MLP neurons of a small language model. Each row is named by its layer, matrix (gate and up: input weights) and neuron, and shows model dimensions 112-175. Each number is 200 + 30 x the weight over its row's rms, rounded and kept within 0 to 999. A neuron's up and down rows have the sign that makes its largest values positive.
A block is one neuron, or neurons of one layer that tend to fire together. After each block is what it responds to, as a language model described it from the Wikipedia text at the highest values.

L5.gate506,252,218,205,154,157,183,208,221,248,236,259,162,214,214,170,187,198,155,137,151,168,166,291,225,158,228,238,179,193,197,150,210,202,257,217,165,193,190,207,217,191,194,225,237,207,183,193,163,191,197,170,231,246,148,103,232,199,233,232,174,224,211,240,233
L5.up506,214,252,166,155,226,176,209,210,186,160,187,242,189,184,190,239,201,181,181,162,234,152,161,224,206,264,198,210,201,196,204,184,196,229,234,197,167,182,206,154,221,180,180,176,199,162,204,224,206,156,211,238,175,184,201,197,195,194,172,184,205,199,172,213
L5.gate815,223,232,210,151,205,204,170,239,179,204,180,187,213,209,166,196,251,226,205,133,161,271,168,228,217,238,179,155,161,223,169,169,173,198,180,191,179,182,180,234,177,177,216,246,242,187,213,243,202,194,239,145,190,188,208,221,173,202,169,186,228,210,196,220
L5.up815,191,108,183,173,178,171,167,161,194,136,243,179,216,190,190,154,156,184,211,190,143,215,213,191,183,187,206,166,183,197,162,239,234,243,180,261,227,221,200,218,217,224,169,220,156,221,229,215,121,219,245,229,188,191,195,196,177,205,204,209,206,192,179,170
L5.gate1119,219,200,269,168,178,182,146,187,206,206,224,234,216,214,187,234,195,167,138,175,214,203,214,194,208,142,240,234,215,177,171,199,150,187,172,228,153,187,190,251,148,214,216,251,216,229,235,157,146,159,195,219,189,160,197,190,226,211,155,204,200,196,232,145
L5.up1119,179,241,228,205,151,212,224,212,207,205,186,212,192,229,183,169,201,198,165,160,196,257,190,185,187,174,188,213,222,174,248,197,211,211,195,227,203,213,195,283,167,175,164,224,221,195,200,189,231,219,210,193,202,179,208,230,243,219,210,235,206,175,237,209
L5.gate1302,214,194,161,217,189,183,199,209,236,205,262,177,187,194,154,235,167,229,209,225,219,177,191,180,166,213,181,185,197,160,197,211,172,217,194,211,225,196,171,239,174,226,174,182,157,164,195,224,202,151,180,179,218,208,190,192,256,205,245,196,219,212,192,227
L5.up1302,155,253,194,191,247,121,246,217,221,182,175,220,194,195,187,183,155,260,158,218,149,212,207,217,241,220,155,130,200,219,196,157,221,194,200,227,162,211,175,183,191,163,231,197,169,233,221,253,223,185,248,191,251,180,204,219,195,196,218,236,196,194,204,255
Small numbers like 0 and 1 and the pipe separators in Wikipedia statistics tables (apps/goals, W/D/L, medals); weaker on mid-word pieces like exp-ect-ing.

L4.gate260,194,213,237,224,251,152,236,169,174,184,177,186,174,213,222,182,184,193,220,208,234,251,149,218,251,225,199,193,174,222,206,163,120,189,189,232,203,175,165,232,151,216,159,169,190,191,134,206,188,270,255,195,176,197,265,242,155,159,198,209,236,175,184,269
L4.up260,248,196,218,236,193,223,130,160,214,162,213,164,235,217,184,199,188,216,180,223,190,154,227,197,183,190,227,209,234,188,178,183,186,205,255,197,197,147,149,194,193,246,195,236,202,191,163,245,250,174,205,171,176,215,183,206,258,182,142,174,176,194,186,266
Generic attribute nouns naming a field or quantity, often section headings or infobox keys before a colon or "of", e.g. age, code, Label, Demographics, percentage.

L4.gate1608,176,200,227,149,193,243,220,214,198,188,226,217,240,217,173,235,217,184,171,179,210,208,225,258,235,191,250,206,161,213,264,124,222,201,155,228,162,206,211,144,167,225,226,231,151,217,177,197,236,165,183,201,216,252,230,188,245,184,263,208,186,218,211,220
L4.up1608,214,178,221,165,222,151,199,168,230,227,224,188,169,185,171,224,189,231,186,206,203,202,234,215,235,212,256,229,202,224,145,250,227,219,226,211,180,195,196,214,220,218,191,196,221,247,205,238,279,187,235,195,244,233,154,143,203,206,208,234,189,177,177,201
Cell separators (|, ;, commas) in sports and election statistics tables, plus the word-piece "ay" inside names like Sulayman, Muay, Malay.

L5.gate666,232,184,206,148,210,179,187,143,209,210,165,167,206,262,193,253,241,231,294,228,196,220,229,207,201,212,185,236,250,179,126,203,272,198,220,174,208,204,153,188,235,216,191,235,182,181,224,217,170,210,212,216,190,239,220,228,245,202,269,182,219,224,239,215
L5.up666,187,146,201,198,162,188,198,140,189,177,222,215,202,165,241,216,181,246,173,232,238,196,184,201,213,168,191,208,223,171,238,198,206,212,208,198,213,220,226,216,214,234,235,216,203,139,253,189,188,210,187,197,167,207,192,160,232,236,195,163,234,185,172,185
L5.gate1133,188,172,193,165,203,237,212,184,237,208,268,181,245,154,139,250,189,202,220,226,186,162,207,175,239,186,218,176,197,186,214,240,252,143,223,210,261,188,212,197,224,258,171,179,255,221,237,178,208,191,188,186,232,164,248,188,234,159,189,211,231,205,204,266
L5.up1133,246,149,182,186,190,239,232,191,207,223,228,178,244,229,139,195,178,273,220,173,194,156,216,220,156,188,208,196,189,171,135,227,158,200,207,185,259,246,153,206,203,259,146,207,201,217,202,222,194,207,187,224,247,192,264,273,227,191,192,190,232,220,229,226
L5.gate1291,194,220,212,201,188,186,197,128,250,188,227,208,211,216,236,229,185,206,152,190,160,231,241,200,179,210,122,174,230,206,159,215,243,145,192,202,201,197,193,184,215,205,182,161,199,203,205,218,216,208,234,196,202,273,211,179,160,221,235,177,217,160,149,195
L5.up1291,201,191,184,161,240,162,188,134,254,206,205,223,242,221,196,250,185,218,180,125,141,239,186,169,201,208,158,207,195,199,220,244,201,185,219,220,228,212,183,239,212,178,189,182,262,193,187,185,121,193,214,232,196,242,250,184,188,192,210,167,226,208,199,239
L5.gate1468,188,209,186,194,213,199,212,213,241,162,168,188,209,168,170,171,188,147,197,192,201,219,194,198,181,168,197,227,229,223,226,226,231,204,226,180,244,206,186,239,197,174,199,191,213,192,202,202,185,193,194,203,181,232,194,217,182,204,220,204,207,225,209,234
L5.up1468,235,259,206,155,200,190,272,183,254,148,230,158,184,204,185,221,202,202,213,128,189,236,187,210,181,245,229,227,239,232,179,190,189,176,223,210,267,183,168,202,184,176,169,197,161,221,173,205,202,199,221,260,212,192,232,201,250,196,225,222,177,166,219,159
Head nouns completing a noun phrase, above all contract in footballers' "signed a three-year contract", also population and word-final noun pieces (deb-t, arr-est, ex-ile).

L2.gate33,223,202,201,165,217,255,139,243,191,163,172,170,189,218,228,222,210,226,235,198,206,193,233,201,171,170,219,188,195,215,167,132,260,218,219,259,224,223,170,170,204,239,272,212,218,164,236,210,192,184,156,186,273,196,177,228,203,182,157,184,149,208,173,216
L2.up33,180,180,211,202,204,197,252,160,184,192,201,186,155,275,214,244,142,198,215,188,175,180,165,191,170,192,225,162,232,231,233,209,188,174,230,144,135,228,197,144,195,187,211,231,158,228,171,230,226,183,212,199,186,207,210,222,147,210,209,233,217,226,208,214
L2.gate86,215,197,204,219,223,171,177,189,232,139,205,221,227,207,145,196,198,216,223,214,187,176,147,187,209,248,178,211,181,217,201,219,189,181,193,180,183,179,159,161,135,202,212,181,211,229,240,233,160,199,213,179,188,185,247,211,235,196,204,179,185,148,232,223
L2.up86,154,215,200,160,150,183,209,230,251,187,156,176,220,255,159,189,195,189,171,196,163,208,258,162,206,153,215,176,229,178,242,165,249,177,220,192,178,211,168,206,154,186,238,202,242,178,145,161,145,238,218,197,234,211,241,178,193,225,159,193,217,190,189,203
L2.gate162,212,187,221,192,201,200,232,211,219,216,202,155,188,129,160,128,168,144,208,210,172,181,194,163,208,172,183,246,154,218,186,190,199,222,243,232,233,174,177,244,221,214,179,188,210,227,238,209,199,250,161,220,223,195,213,230,190,228,223,195,216,219,175,239
L2.up162,150,213,231,138,221,216,206,209,171,162,157,181,206,200,188,213,189,196,198,219,172,163,190,189,142,175,198,220,209,224,211,136,229,208,257,165,276,199,177,204,267,199,162,191,238,178,231,195,183,200,146,271,197,235,194,205,223,174,199,158,199,200,267,240
L2.gate256,252,197,239,192,163,233,161,207,217,193,180,173,224,201,235,169,268,201,216,218,209,181,177,192,196,150,204,188,219,153,225,164,224,193,248,208,219,211,175,208,171,212,211,204,195,212,224,154,208,221,197,233,193,180,173,227,188,202,213,173,232,184,220,239
L2.up256,222,202,155,243,238,216,205,246,223,183,181,187,207,188,158,213,224,211,200,238,198,195,256,189,173,181,181,239,211,220,173,162,192,210,222,226,204,217,188,238,224,218,186,205,226,222,182,204,163,222,197,161,240,187,159,161,160,196,194,235,206,159,208,169
L2.gate668,150,200,283,198,178,247,172,219,166,158,208,203,141,224,218,218,232,156,218,234,229,173,173,191,201,241,222,160,253,224,182,265,125,151,125,172,227,155,209,185,191,236,205,265,171,137,205,207,234,156,163,136,177,203,285,204,275,169,249,223,209,219,136,173
L2.up668,209,168,220,172,222,228,202,212,136,165,196,197,187,194,162,190,143,190,198,184,207,243,192,263,202,171,201,204,173,232,176,244,182,193,259,170,241,220,209,170,187,239,201,181,228,194,199,174,210,144,170,221,215,190,186,171,217,176,193,192,161,219,207,203
L2.gate878,215,200,184,180,218,187,212,142,267,234,156,235,161,162,212,202,270,272,178,185,269,179,166,199,213,168,180,209,172,204,156,211,224,201,190,215,205,145,189,218,238,216,214,182,297,229,203,202,196,225,181,220,229,222,179,225,227,224,189,135,199,221,158,158
L2.up878,199,234,217,147,167,211,193,209,213,167,194,213,205,200,163,180,291,229,240,201,224,149,232,236,169,166,192,277,188,157,208,151,165,205,205,227,244,200,245,188,256,204,169,250,213,218,206,215,202,142,158,213,211,243,217,243,208,199,189,234,193,190,220,200
L2.gate1016,181,183,195,192,216,135,236,153,215,216,196,193,228,237,206,197,208,197,213,237,169,229,215,181,173,111,152,146,200,203,179,214,211,217,210,216,155,181,220,232,204,171,232,161,212,223,186,219,179,228,237,226,226,214,230,211,232,207,183,185,172,180,191,156
L2.up1016,163,213,262,159,165,200,159,228,200,252,207,199,238,227,232,262,237,226,191,241,206,201,210,172,189,255,197,158,217,211,176,256,202,190,202,166,119,214,199,219,200,180,191,182,210,221,197,277,188,208,187,167,207,221,186,190,172,158,203,137,220,150,244,143
L2.gate1170,186,223,218,184,199,188,222,264,215,200,179,191,199,217,242,208,213,209,240,169,170,170,229,160,165,199,236,182,161,209,205,160,188,186,135,184,207,243,219,231,190,196,202,201,188,209,205,220,214,162,239,181,168,178,253,217,201,135,200,246,191,150,206,174
L2.up1170,178,187,170,159,214,196,205,191,191,198,125,141,64,203,181,165,168,176,186,141,207,204,221,212,218,150,194,231,167,222,204,197,177,204,229,175,168,214,182,175,170,231,200,167,195,155,236,233,206,191,137,224,149,201,166,216,209,227,148,198,211,216,166,194
L2.gate1357,195,206,176,164,206,215,189,182,181,193,223,162,242,162,213,189,196,222,251,185,160,220,163,150,173,201,253,202,198,232,180,203,199,198,197,210,189,200,224,185,151,214,174,214,188,222,214,175,183,192,189,203,195,222,230,226,180,212,236,204,217,269,255,176
L2.up1357,219,150,205,208,182,217,188,156,219,120,143,238,202,220,195,169,199,180,189,215,246,160,154,215,256,216,185,196,282,240,192,180,153,178,228,207,219,190,178,179,256,143,271,216,210,192,191,168,224,191,161,217,132,216,172,180,256,194,242,190,215,239,181,182
L2.gate1414,185,176,174,229,222,181,220,192,190,209,118,170,156,196,190,210,179,196,130,222,240,142,220,205,168,218,203,194,229,232,249,210,243,246,196,236,209,227,201,193,177,203,214,231,163,195,210,217,207,188,187,246,231,241,150,218,236,192,151,235,199,220,193,171
L2.up1414,228,206,181,227,203,186,215,164,228,187,246,178,183,155,236,247,235,193,234,199,218,148,182,177,212,198,189,188,154,254,164,200,187,169,156,152,182,161,149,187,193,158,254,197,215,235,176,212,223,258,189,188,226,233,148,228,205,192,245,225,215,260,244,182
L2.gate1476,216,173,154,217,229,186,168,208,184,116,220,228,139,193,158,203,214,199,159,234,248,198,229,185,194,179,218,221,161,193,192,123,173,205,171,289,287,212,198,193,164,164,184,193,228,231,110,194,202,193,196,207,195,202,223,186,190,201,186,162,158,205,212,241
L2.up1476,256,220,214,242,186,212,194,196,196,212,208,135,158,179,231,262,235,201,185,230,189,186,251,240,172,118,170,164,171,230,152,179,186,199,195,183,191,177,222,211,209,212,188,233,170,194,213,218,140,225,175,206,161,190,220,231,161,181,237,232,247,172,196,220
L2.gate1529,227,143,153,184,225,166,215,224,209,186,175,212,196,204,207,169,140,221,182,187,148,221,208,195,172,223,224,253,166,241,204,154,190,187,269,203,198,192,181,167,251,204,202,194,248,169,203,249,178,213,159,241,152,194,161,216,154,226,178,214,213,191,198,222
L2.up1529,192,202,247,206,218,197,163,136,150,207,225,168,205,153,214,233,172,202,189,215,185,185,182,208,223,210,176,204,174,226,233,185,220,193,234,221,190,189,238,194,183,239,175,264,197,197,153,226,175,235,171,241,166,232,226,218,191,181,224,205,176,170,205,169
L2.gate1552,197,162,156,160,239,224,188,202,223,189,171,214,192,143,214,230,195,184,234,170,224,228,158,212,202,246,184,211,194,189,195,199,194,185,140,180,214,253,233,247,178,252,175,209,239,179,125,203,197,171,215,242,264,199,187,259,219,191,152,143,189,241,124,178
L2.up1552,232,180,183,205,176,193,205,231,190,195,166,186,146,163,218,167,199,253,180,213,185,204,136,206,181,197,209,258,240,251,153,211,227,242,219,178,228,202,257,195,236,201,147,164,239,221,169,204,189,179,235,239,187,202,171,255,144,163,197,234,214,206,167,195
L2.gate1600,192,220,302,150,198,221,169,279,248,161,202,180,197,211,198,190,204,187,167,200,192,189,281,210,183,185,228,203,223,141,193,148,171,177,177,179,216,192,198,191,168,149,184,206,200,191,180,228,149,207,252,242,175,220,223,230,199,208,161,227,121,170,249,218
L2.up1600,188,194,147,154,166,209,215,221,205,208,201,162,206,227,202,178,211,214,214,223,175,260,230,198,241,213,202,224,249,195,199,116,231,220,224,193,234,194,197,169,188,216,175,242,210,269,178,212,206,206,236,250,209,254,235,232,192,201,200,169,208,160,244,173
L2.gate1601,205,213,184,174,185,143,195,212,193,226,205,211,224,232,182,180,236,162,217,244,224,212,216,202,209,248,149,172,241,238,212,205,155,170,178,197,260,162,194,208,224,162,160,194,233,188,177,208,233,191,220,226,217,179,192,218,195,225,221,157,159,206,218,242
L2.up1601,220,256,244,186,211,180,173,172,173,220,229,156,251,195,194,234,227,167,182,124,140,190,222,179,208,204,203,126,219,247,136,237,138,183,217,149,168,198,157,213,176,222,215,217,236,212,194,145,242,231,217,150,235,240,186,209,232,191,229,216,195,202,204,203
L2.gate1604,194,223,216,206,167,192,250,185,166,204,240,215,140,227,228,206,233,235,203,194,217,179,196,207,251,172,164,263,206,164,191,197,175,180,152,187,188,194,203,205,179,237,228,183,226,189,202,203,180,237,146,180,215,171,212,193,214,198,205,196,240,222,172,148
L2.up1604,194,249,221,160,208,236,200,164,186,205,191,203,160,231,215,191,251,244,199,140,218,238,189,175,233,172,152,215,234,156,215,186,173,205,204,211,258,206,212,170,141,161,193,192,245,233,185,245,238,205,210,212,219,191,168,241,259,180,192,227,200,199,209,226
Nouns naming a group or a count, mostly population in census text, also government, votes, %, Score, and people.

L2.gate193,243,217,172,173,199,194,199,184,204,185,237,181,176,169,178,178,210,192,209,174,234,228,194,227,173,188,218,202,192,196,210,103,191,207,202,183,156,180,179,192,247,226,210,192,194,220,183,224,180,185,193,219,197,227,160,181,259,145,240,251,176,177,254,201
L2.up193,214,176,271,162,165,213,184,254,199,156,179,234,195,177,252,217,214,206,180,200,237,163,218,147,195,206,199,211,192,174,223,157,168,189,253,203,201,233,198,195,193,241,168,242,190,238,165,219,222,155,185,204,233,241,193,187,135,197,163,234,251,256,108,252
L2.gate229,200,263,235,177,212,176,180,190,210,213,202,189,243,217,142,231,217,167,192,155,177,205,215,210,148,181,216,167,221,200,175,183,218,199,227,161,221,181,114,199,222,166,184,187,205,215,235,195,204,204,229,169,194,167,176,189,174,211,159,230,226,175,132,206
L2.up229,185,214,180,177,241,191,201,199,194,138,225,198,185,147,195,186,231,197,194,147,212,207,219,212,212,216,203,181,228,218,230,168,256,210,245,193,210,230,188,189,223,188,217,180,172,248,206,219,198,192,202,201,158,128,219,208,206,164,183,243,196,188,213,159
L2.gate266,213,145,216,203,202,178,154,165,259,244,223,200,246,220,163,209,208,203,226,170,232,191,179,164,240,200,212,212,171,230,205,176,246,212,133,213,150,218,219,228,160,172,163,196,219,164,215,236,238,183,206,200,214,193,225,184,236,235,162,210,181,202,188,179
L2.up266,189,198,224,144,203,189,183,163,251,229,210,210,247,94,170,215,211,235,123,188,146,155,201,202,188,215,228,236,192,256,177,194,250,179,175,221,182,213,256,218,162,207,175,199,174,220,195,174,175,203,152,217,158,177,186,183,249,196,130,224,220,258,222,142
L2.gate278,188,202,260,205,198,165,189,204,151,140,187,258,235,246,171,239,229,223,168,242,274,236,224,189,211,202,261,167,161,242,176,186,219,204,175,183,195,182,194,227,144,218,185,236,177,189,156,198,217,197,198,195,211,165,211,186,224,196,186,188,224,119,223,238
L2.up278,254,176,157,178,166,162,230,227,229,170,187,245,210,205,231,219,239,167,197,195,280,230,241,181,210,191,183,236,210,205,198,162,182,188,162,176,201,159,209,202,227,212,192,240,191,194,206,187,198,196,215,191,173,214,206,165,243,208,209,180,207,249,154,195
L2.gate349,239,247,214,203,178,154,235,246,205,193,209,196,191,250,208,186,279,204,215,225,200,190,156,160,182,207,180,183,178,208,196,181,197,214,154,228,166,201,219,200,185,198,193,202,206,188,174,176,232,180,228,232,170,186,278,179,230,174,251,188,181,225,196,202
L2.up349,222,182,169,219,218,205,174,255,175,196,184,206,175,175,201,181,175,195,213,197,138,171,192,188,196,205,179,234,189,184,225,190,250,238,177,204,214,161,193,257,232,157,219,129,243,219,178,220,170,208,243,229,234,199,213,198,137,214,191,194,164,169,196,186
L2.gate363,193,160,191,208,200,168,203,179,236,194,206,222,247,193,162,229,189,230,184,183,220,225,196,233,210,256,182,206,209,152,208,236,214,181,206,185,202,140,184,155,217,154,263,215,202,184,184,144,199,174,204,192,187,186,182,212,150,173,195,221,228,191,202,166
L2.up363,232,154,205,243,157,252,221,207,206,265,174,198,203,199,155,197,206,206,202,220,177,184,179,183,189,176,222,250,248,148,234,185,153,243,206,232,182,161,190,236,185,209,163,181,243,218,228,230,171,224,197,178,220,166,203,147,213,174,162,192,248,198,276,232
L2.gate572,113,204,247,228,198,201,190,182,174,244,188,214,182,166,157,188,196,130,238,171,175,179,194,232,163,252,203,155,198,186,182,179,195,209,234,193,175,200,220,204,163,265,171,189,203,231,172,167,186,185,167,178,178,201,206,243,241,213,180,171,219,227,267,168
L2.up572,176,197,244,213,167,198,132,191,237,213,176,156,249,189,175,163,186,187,192,206,207,199,208,169,191,242,215,211,173,175,254,193,159,201,204,235,179,204,135,224,245,224,159,185,202,205,163,181,233,223,133,234,201,190,268,190,217,157,220,211,176,198,274,195
L2.gate590,227,211,213,241,244,222,219,211,208,174,196,229,207,142,233,184,214,191,239,219,235,240,228,218,193,107,171,192,197,223,130,150,181,216,225,205,223,155,205,167,249,261,219,157,266,189,207,239,144,183,171,128,186,179,217,185,201,203,184,224,224,211,170,245
L2.up590,235,235,246,222,200,215,221,211,142,179,185,253,188,202,245,231,209,200,252,163,189,226,208,207,166,172,227,195,222,222,230,127,173,240,304,259,250,182,205,258,243,233,199,207,212,243,193,205,207,220,190,169,136,176,230,218,166,184,218,219,206,199,215,166
L2.gate784,207,218,223,157,248,214,180,150,204,244,167,191,206,153,230,206,219,195,223,233,157,209,225,183,175,175,239,273,148,164,188,199,180,211,174,206,252,204,207,168,193,218,193,196,201,240,219,182,194,151,167,160,164,174,204,184,225,165,148,208,178,230,213,189
L2.up784,161,182,239,211,173,193,201,173,229,203,215,182,227,194,163,207,144,217,203,181,171,217,179,180,228,157,232,220,224,226,207,206,197,218,175,192,226,263,249,220,195,250,199,191,236,199,212,248,188,142,196,233,261,191,145,143,226,245,153,238,160,212,176,190
L2.gate970,202,208,165,186,227,218,199,190,157,241,215,157,192,231,182,215,170,146,192,208,175,179,224,212,214,250,218,193,227,230,227,168,234,222,201,185,148,185,206,174,154,217,199,250,190,206,188,183,198,198,186,160,182,219,237,188,245,197,211,194,198,209,222,187
L2.up970,209,220,185,192,220,142,171,142,237,157,182,209,150,196,236,212,170,183,239,157,205,167,196,95,230,167,250,201,182,197,224,203,218,200,201,208,162,195,206,158,147,163,224,202,241,133,147,197,174,186,278,193,196,162,189,189,230,145,186,218,204,212,170,177
L2.gate1231,240,263,211,158,246,184,203,199,256,236,188,213,228,189,194,254,186,211,162,128,173,190,192,202,172,215,220,237,195,194,220,178,231,184,215,180,270,189,183,165,155,181,199,194,207,206,194,210,203,189,198,249,239,197,260,164,191,232,236,186,140,207,234,153
L2.up1231,175,217,212,230,189,179,249,226,227,204,208,174,244,133,149,191,162,217,153,153,218,189,193,229,147,158,189,199,206,167,174,237,163,201,216,189,200,221,246,236,193,257,217,226,212,226,242,200,157,196,167,195,198,190,146,196,167,251,174,151,239,214,216,199
L2.gate1266,205,207,246,168,157,186,208,155,195,223,128,237,178,191,193,239,229,216,227,200,201,202,172,219,232,184,249,240,218,192,203,147,203,200,257,244,227,108,173,186,177,216,215,175,207,208,216,153,177,210,221,182,192,210,220,209,223,247,200,168,175,219,154,199
L2.up1266,194,227,156,149,178,210,190,175,152,254,229,167,162,185,217,188,257,140,259,186,185,216,206,232,178,195,221,243,203,197,193,185,164,168,222,249,218,182,210,211,152,169,228,190,164,194,232,148,186,216,206,162,221,155,190,246,198,213,229,206,230,241,185,179
L2.gate1439,164,233,200,256,206,171,188,225,163,214,204,248,239,198,185,189,224,215,220,232,287,197,208,197,207,198,185,241,186,167,161,218,186,204,175,187,245,192,206,189,176,221,229,233,148,237,208,207,190,189,193,182,158,173,185,220,216,166,221,200,224,210,173,207
L2.up1439,239,194,203,195,266,192,225,218,189,229,230,207,228,233,213,194,187,177,218,213,218,201,195,218,211,178,223,180,222,221,182,220,237,194,170,179,217,182,233,177,184,185,250,197,185,278,200,173,219,177,228,235,128,197,226,230,169,176,230,262,206,180,137,191
L2.gate1475,181,257,245,199,204,228,167,182,163,221,238,156,202,237,226,169,215,201,180,148,194,189,193,185,194,223,269,172,129,267,180,224,283,233,143,252,187,161,173,258,228,196,194,200,189,190,230,186,234,188,248,220,218,223,153,192,149,164,242,226,174,197,160,189
L2.up1475,190,220,190,200,225,209,204,204,199,213,215,235,180,208,182,211,257,243,213,153,187,197,204,186,185,165,253,184,185,240,223,219,240,255,207,163,185,204,157,196,176,215,169,201,251,231,212,207,180,260,223,194,181,220,171,151,191,209,241,198,169,208,248,220
L2.gate1485,227,210,171,190,247,151,165,199,189,188,211,255,269,242,184,238,240,159,193,209,218,233,226,190,192,164,169,212,203,172,167,172,201,194,190,201,220,189,212,195,237,192,199,213,195,228,210,248,221,153,256,202,260,199,231,214,228,205,141,251,188,212,179,187
L2.up1485,246,219,215,216,173,207,166,270,196,219,170,158,251,161,165,192,243,220,225,172,279,190,205,148,187,200,193,221,190,215,151,191,180,208,161,149,210,176,192,223,203,222,219,205,229,217,213,200,221,253,241,190,209,196,239,199,191,178,204,192,192,201,219,201
L2.gate1526,143,220,212,223,190,194,177,193,219,181,243,233,196,197,132,189,147,220,240,224,171,217,179,227,173,173,221,204,173,280,221,150,205,216,245,188,153,175,195,243,177,191,252,234,228,153,200,220,200,197,233,191,198,176,224,209,235,188,167,200,239,223,210,222
L2.up1526,139,201,196,201,225,242,158,171,217,246,180,135,181,174,231,245,199,192,205,198,204,177,218,144,192,211,193,186,185,181,204,189,206,221,236,191,217,168,183,227,182,179,219,140,229,208,194,214,229,170,209,146,161,185,179,160,209,195,144,217,227,221,167,194
Cell separators ( | or ; ) in sports career-statistics tables, plus words like final, medal and goal in athlete biographies and tournament write-ups.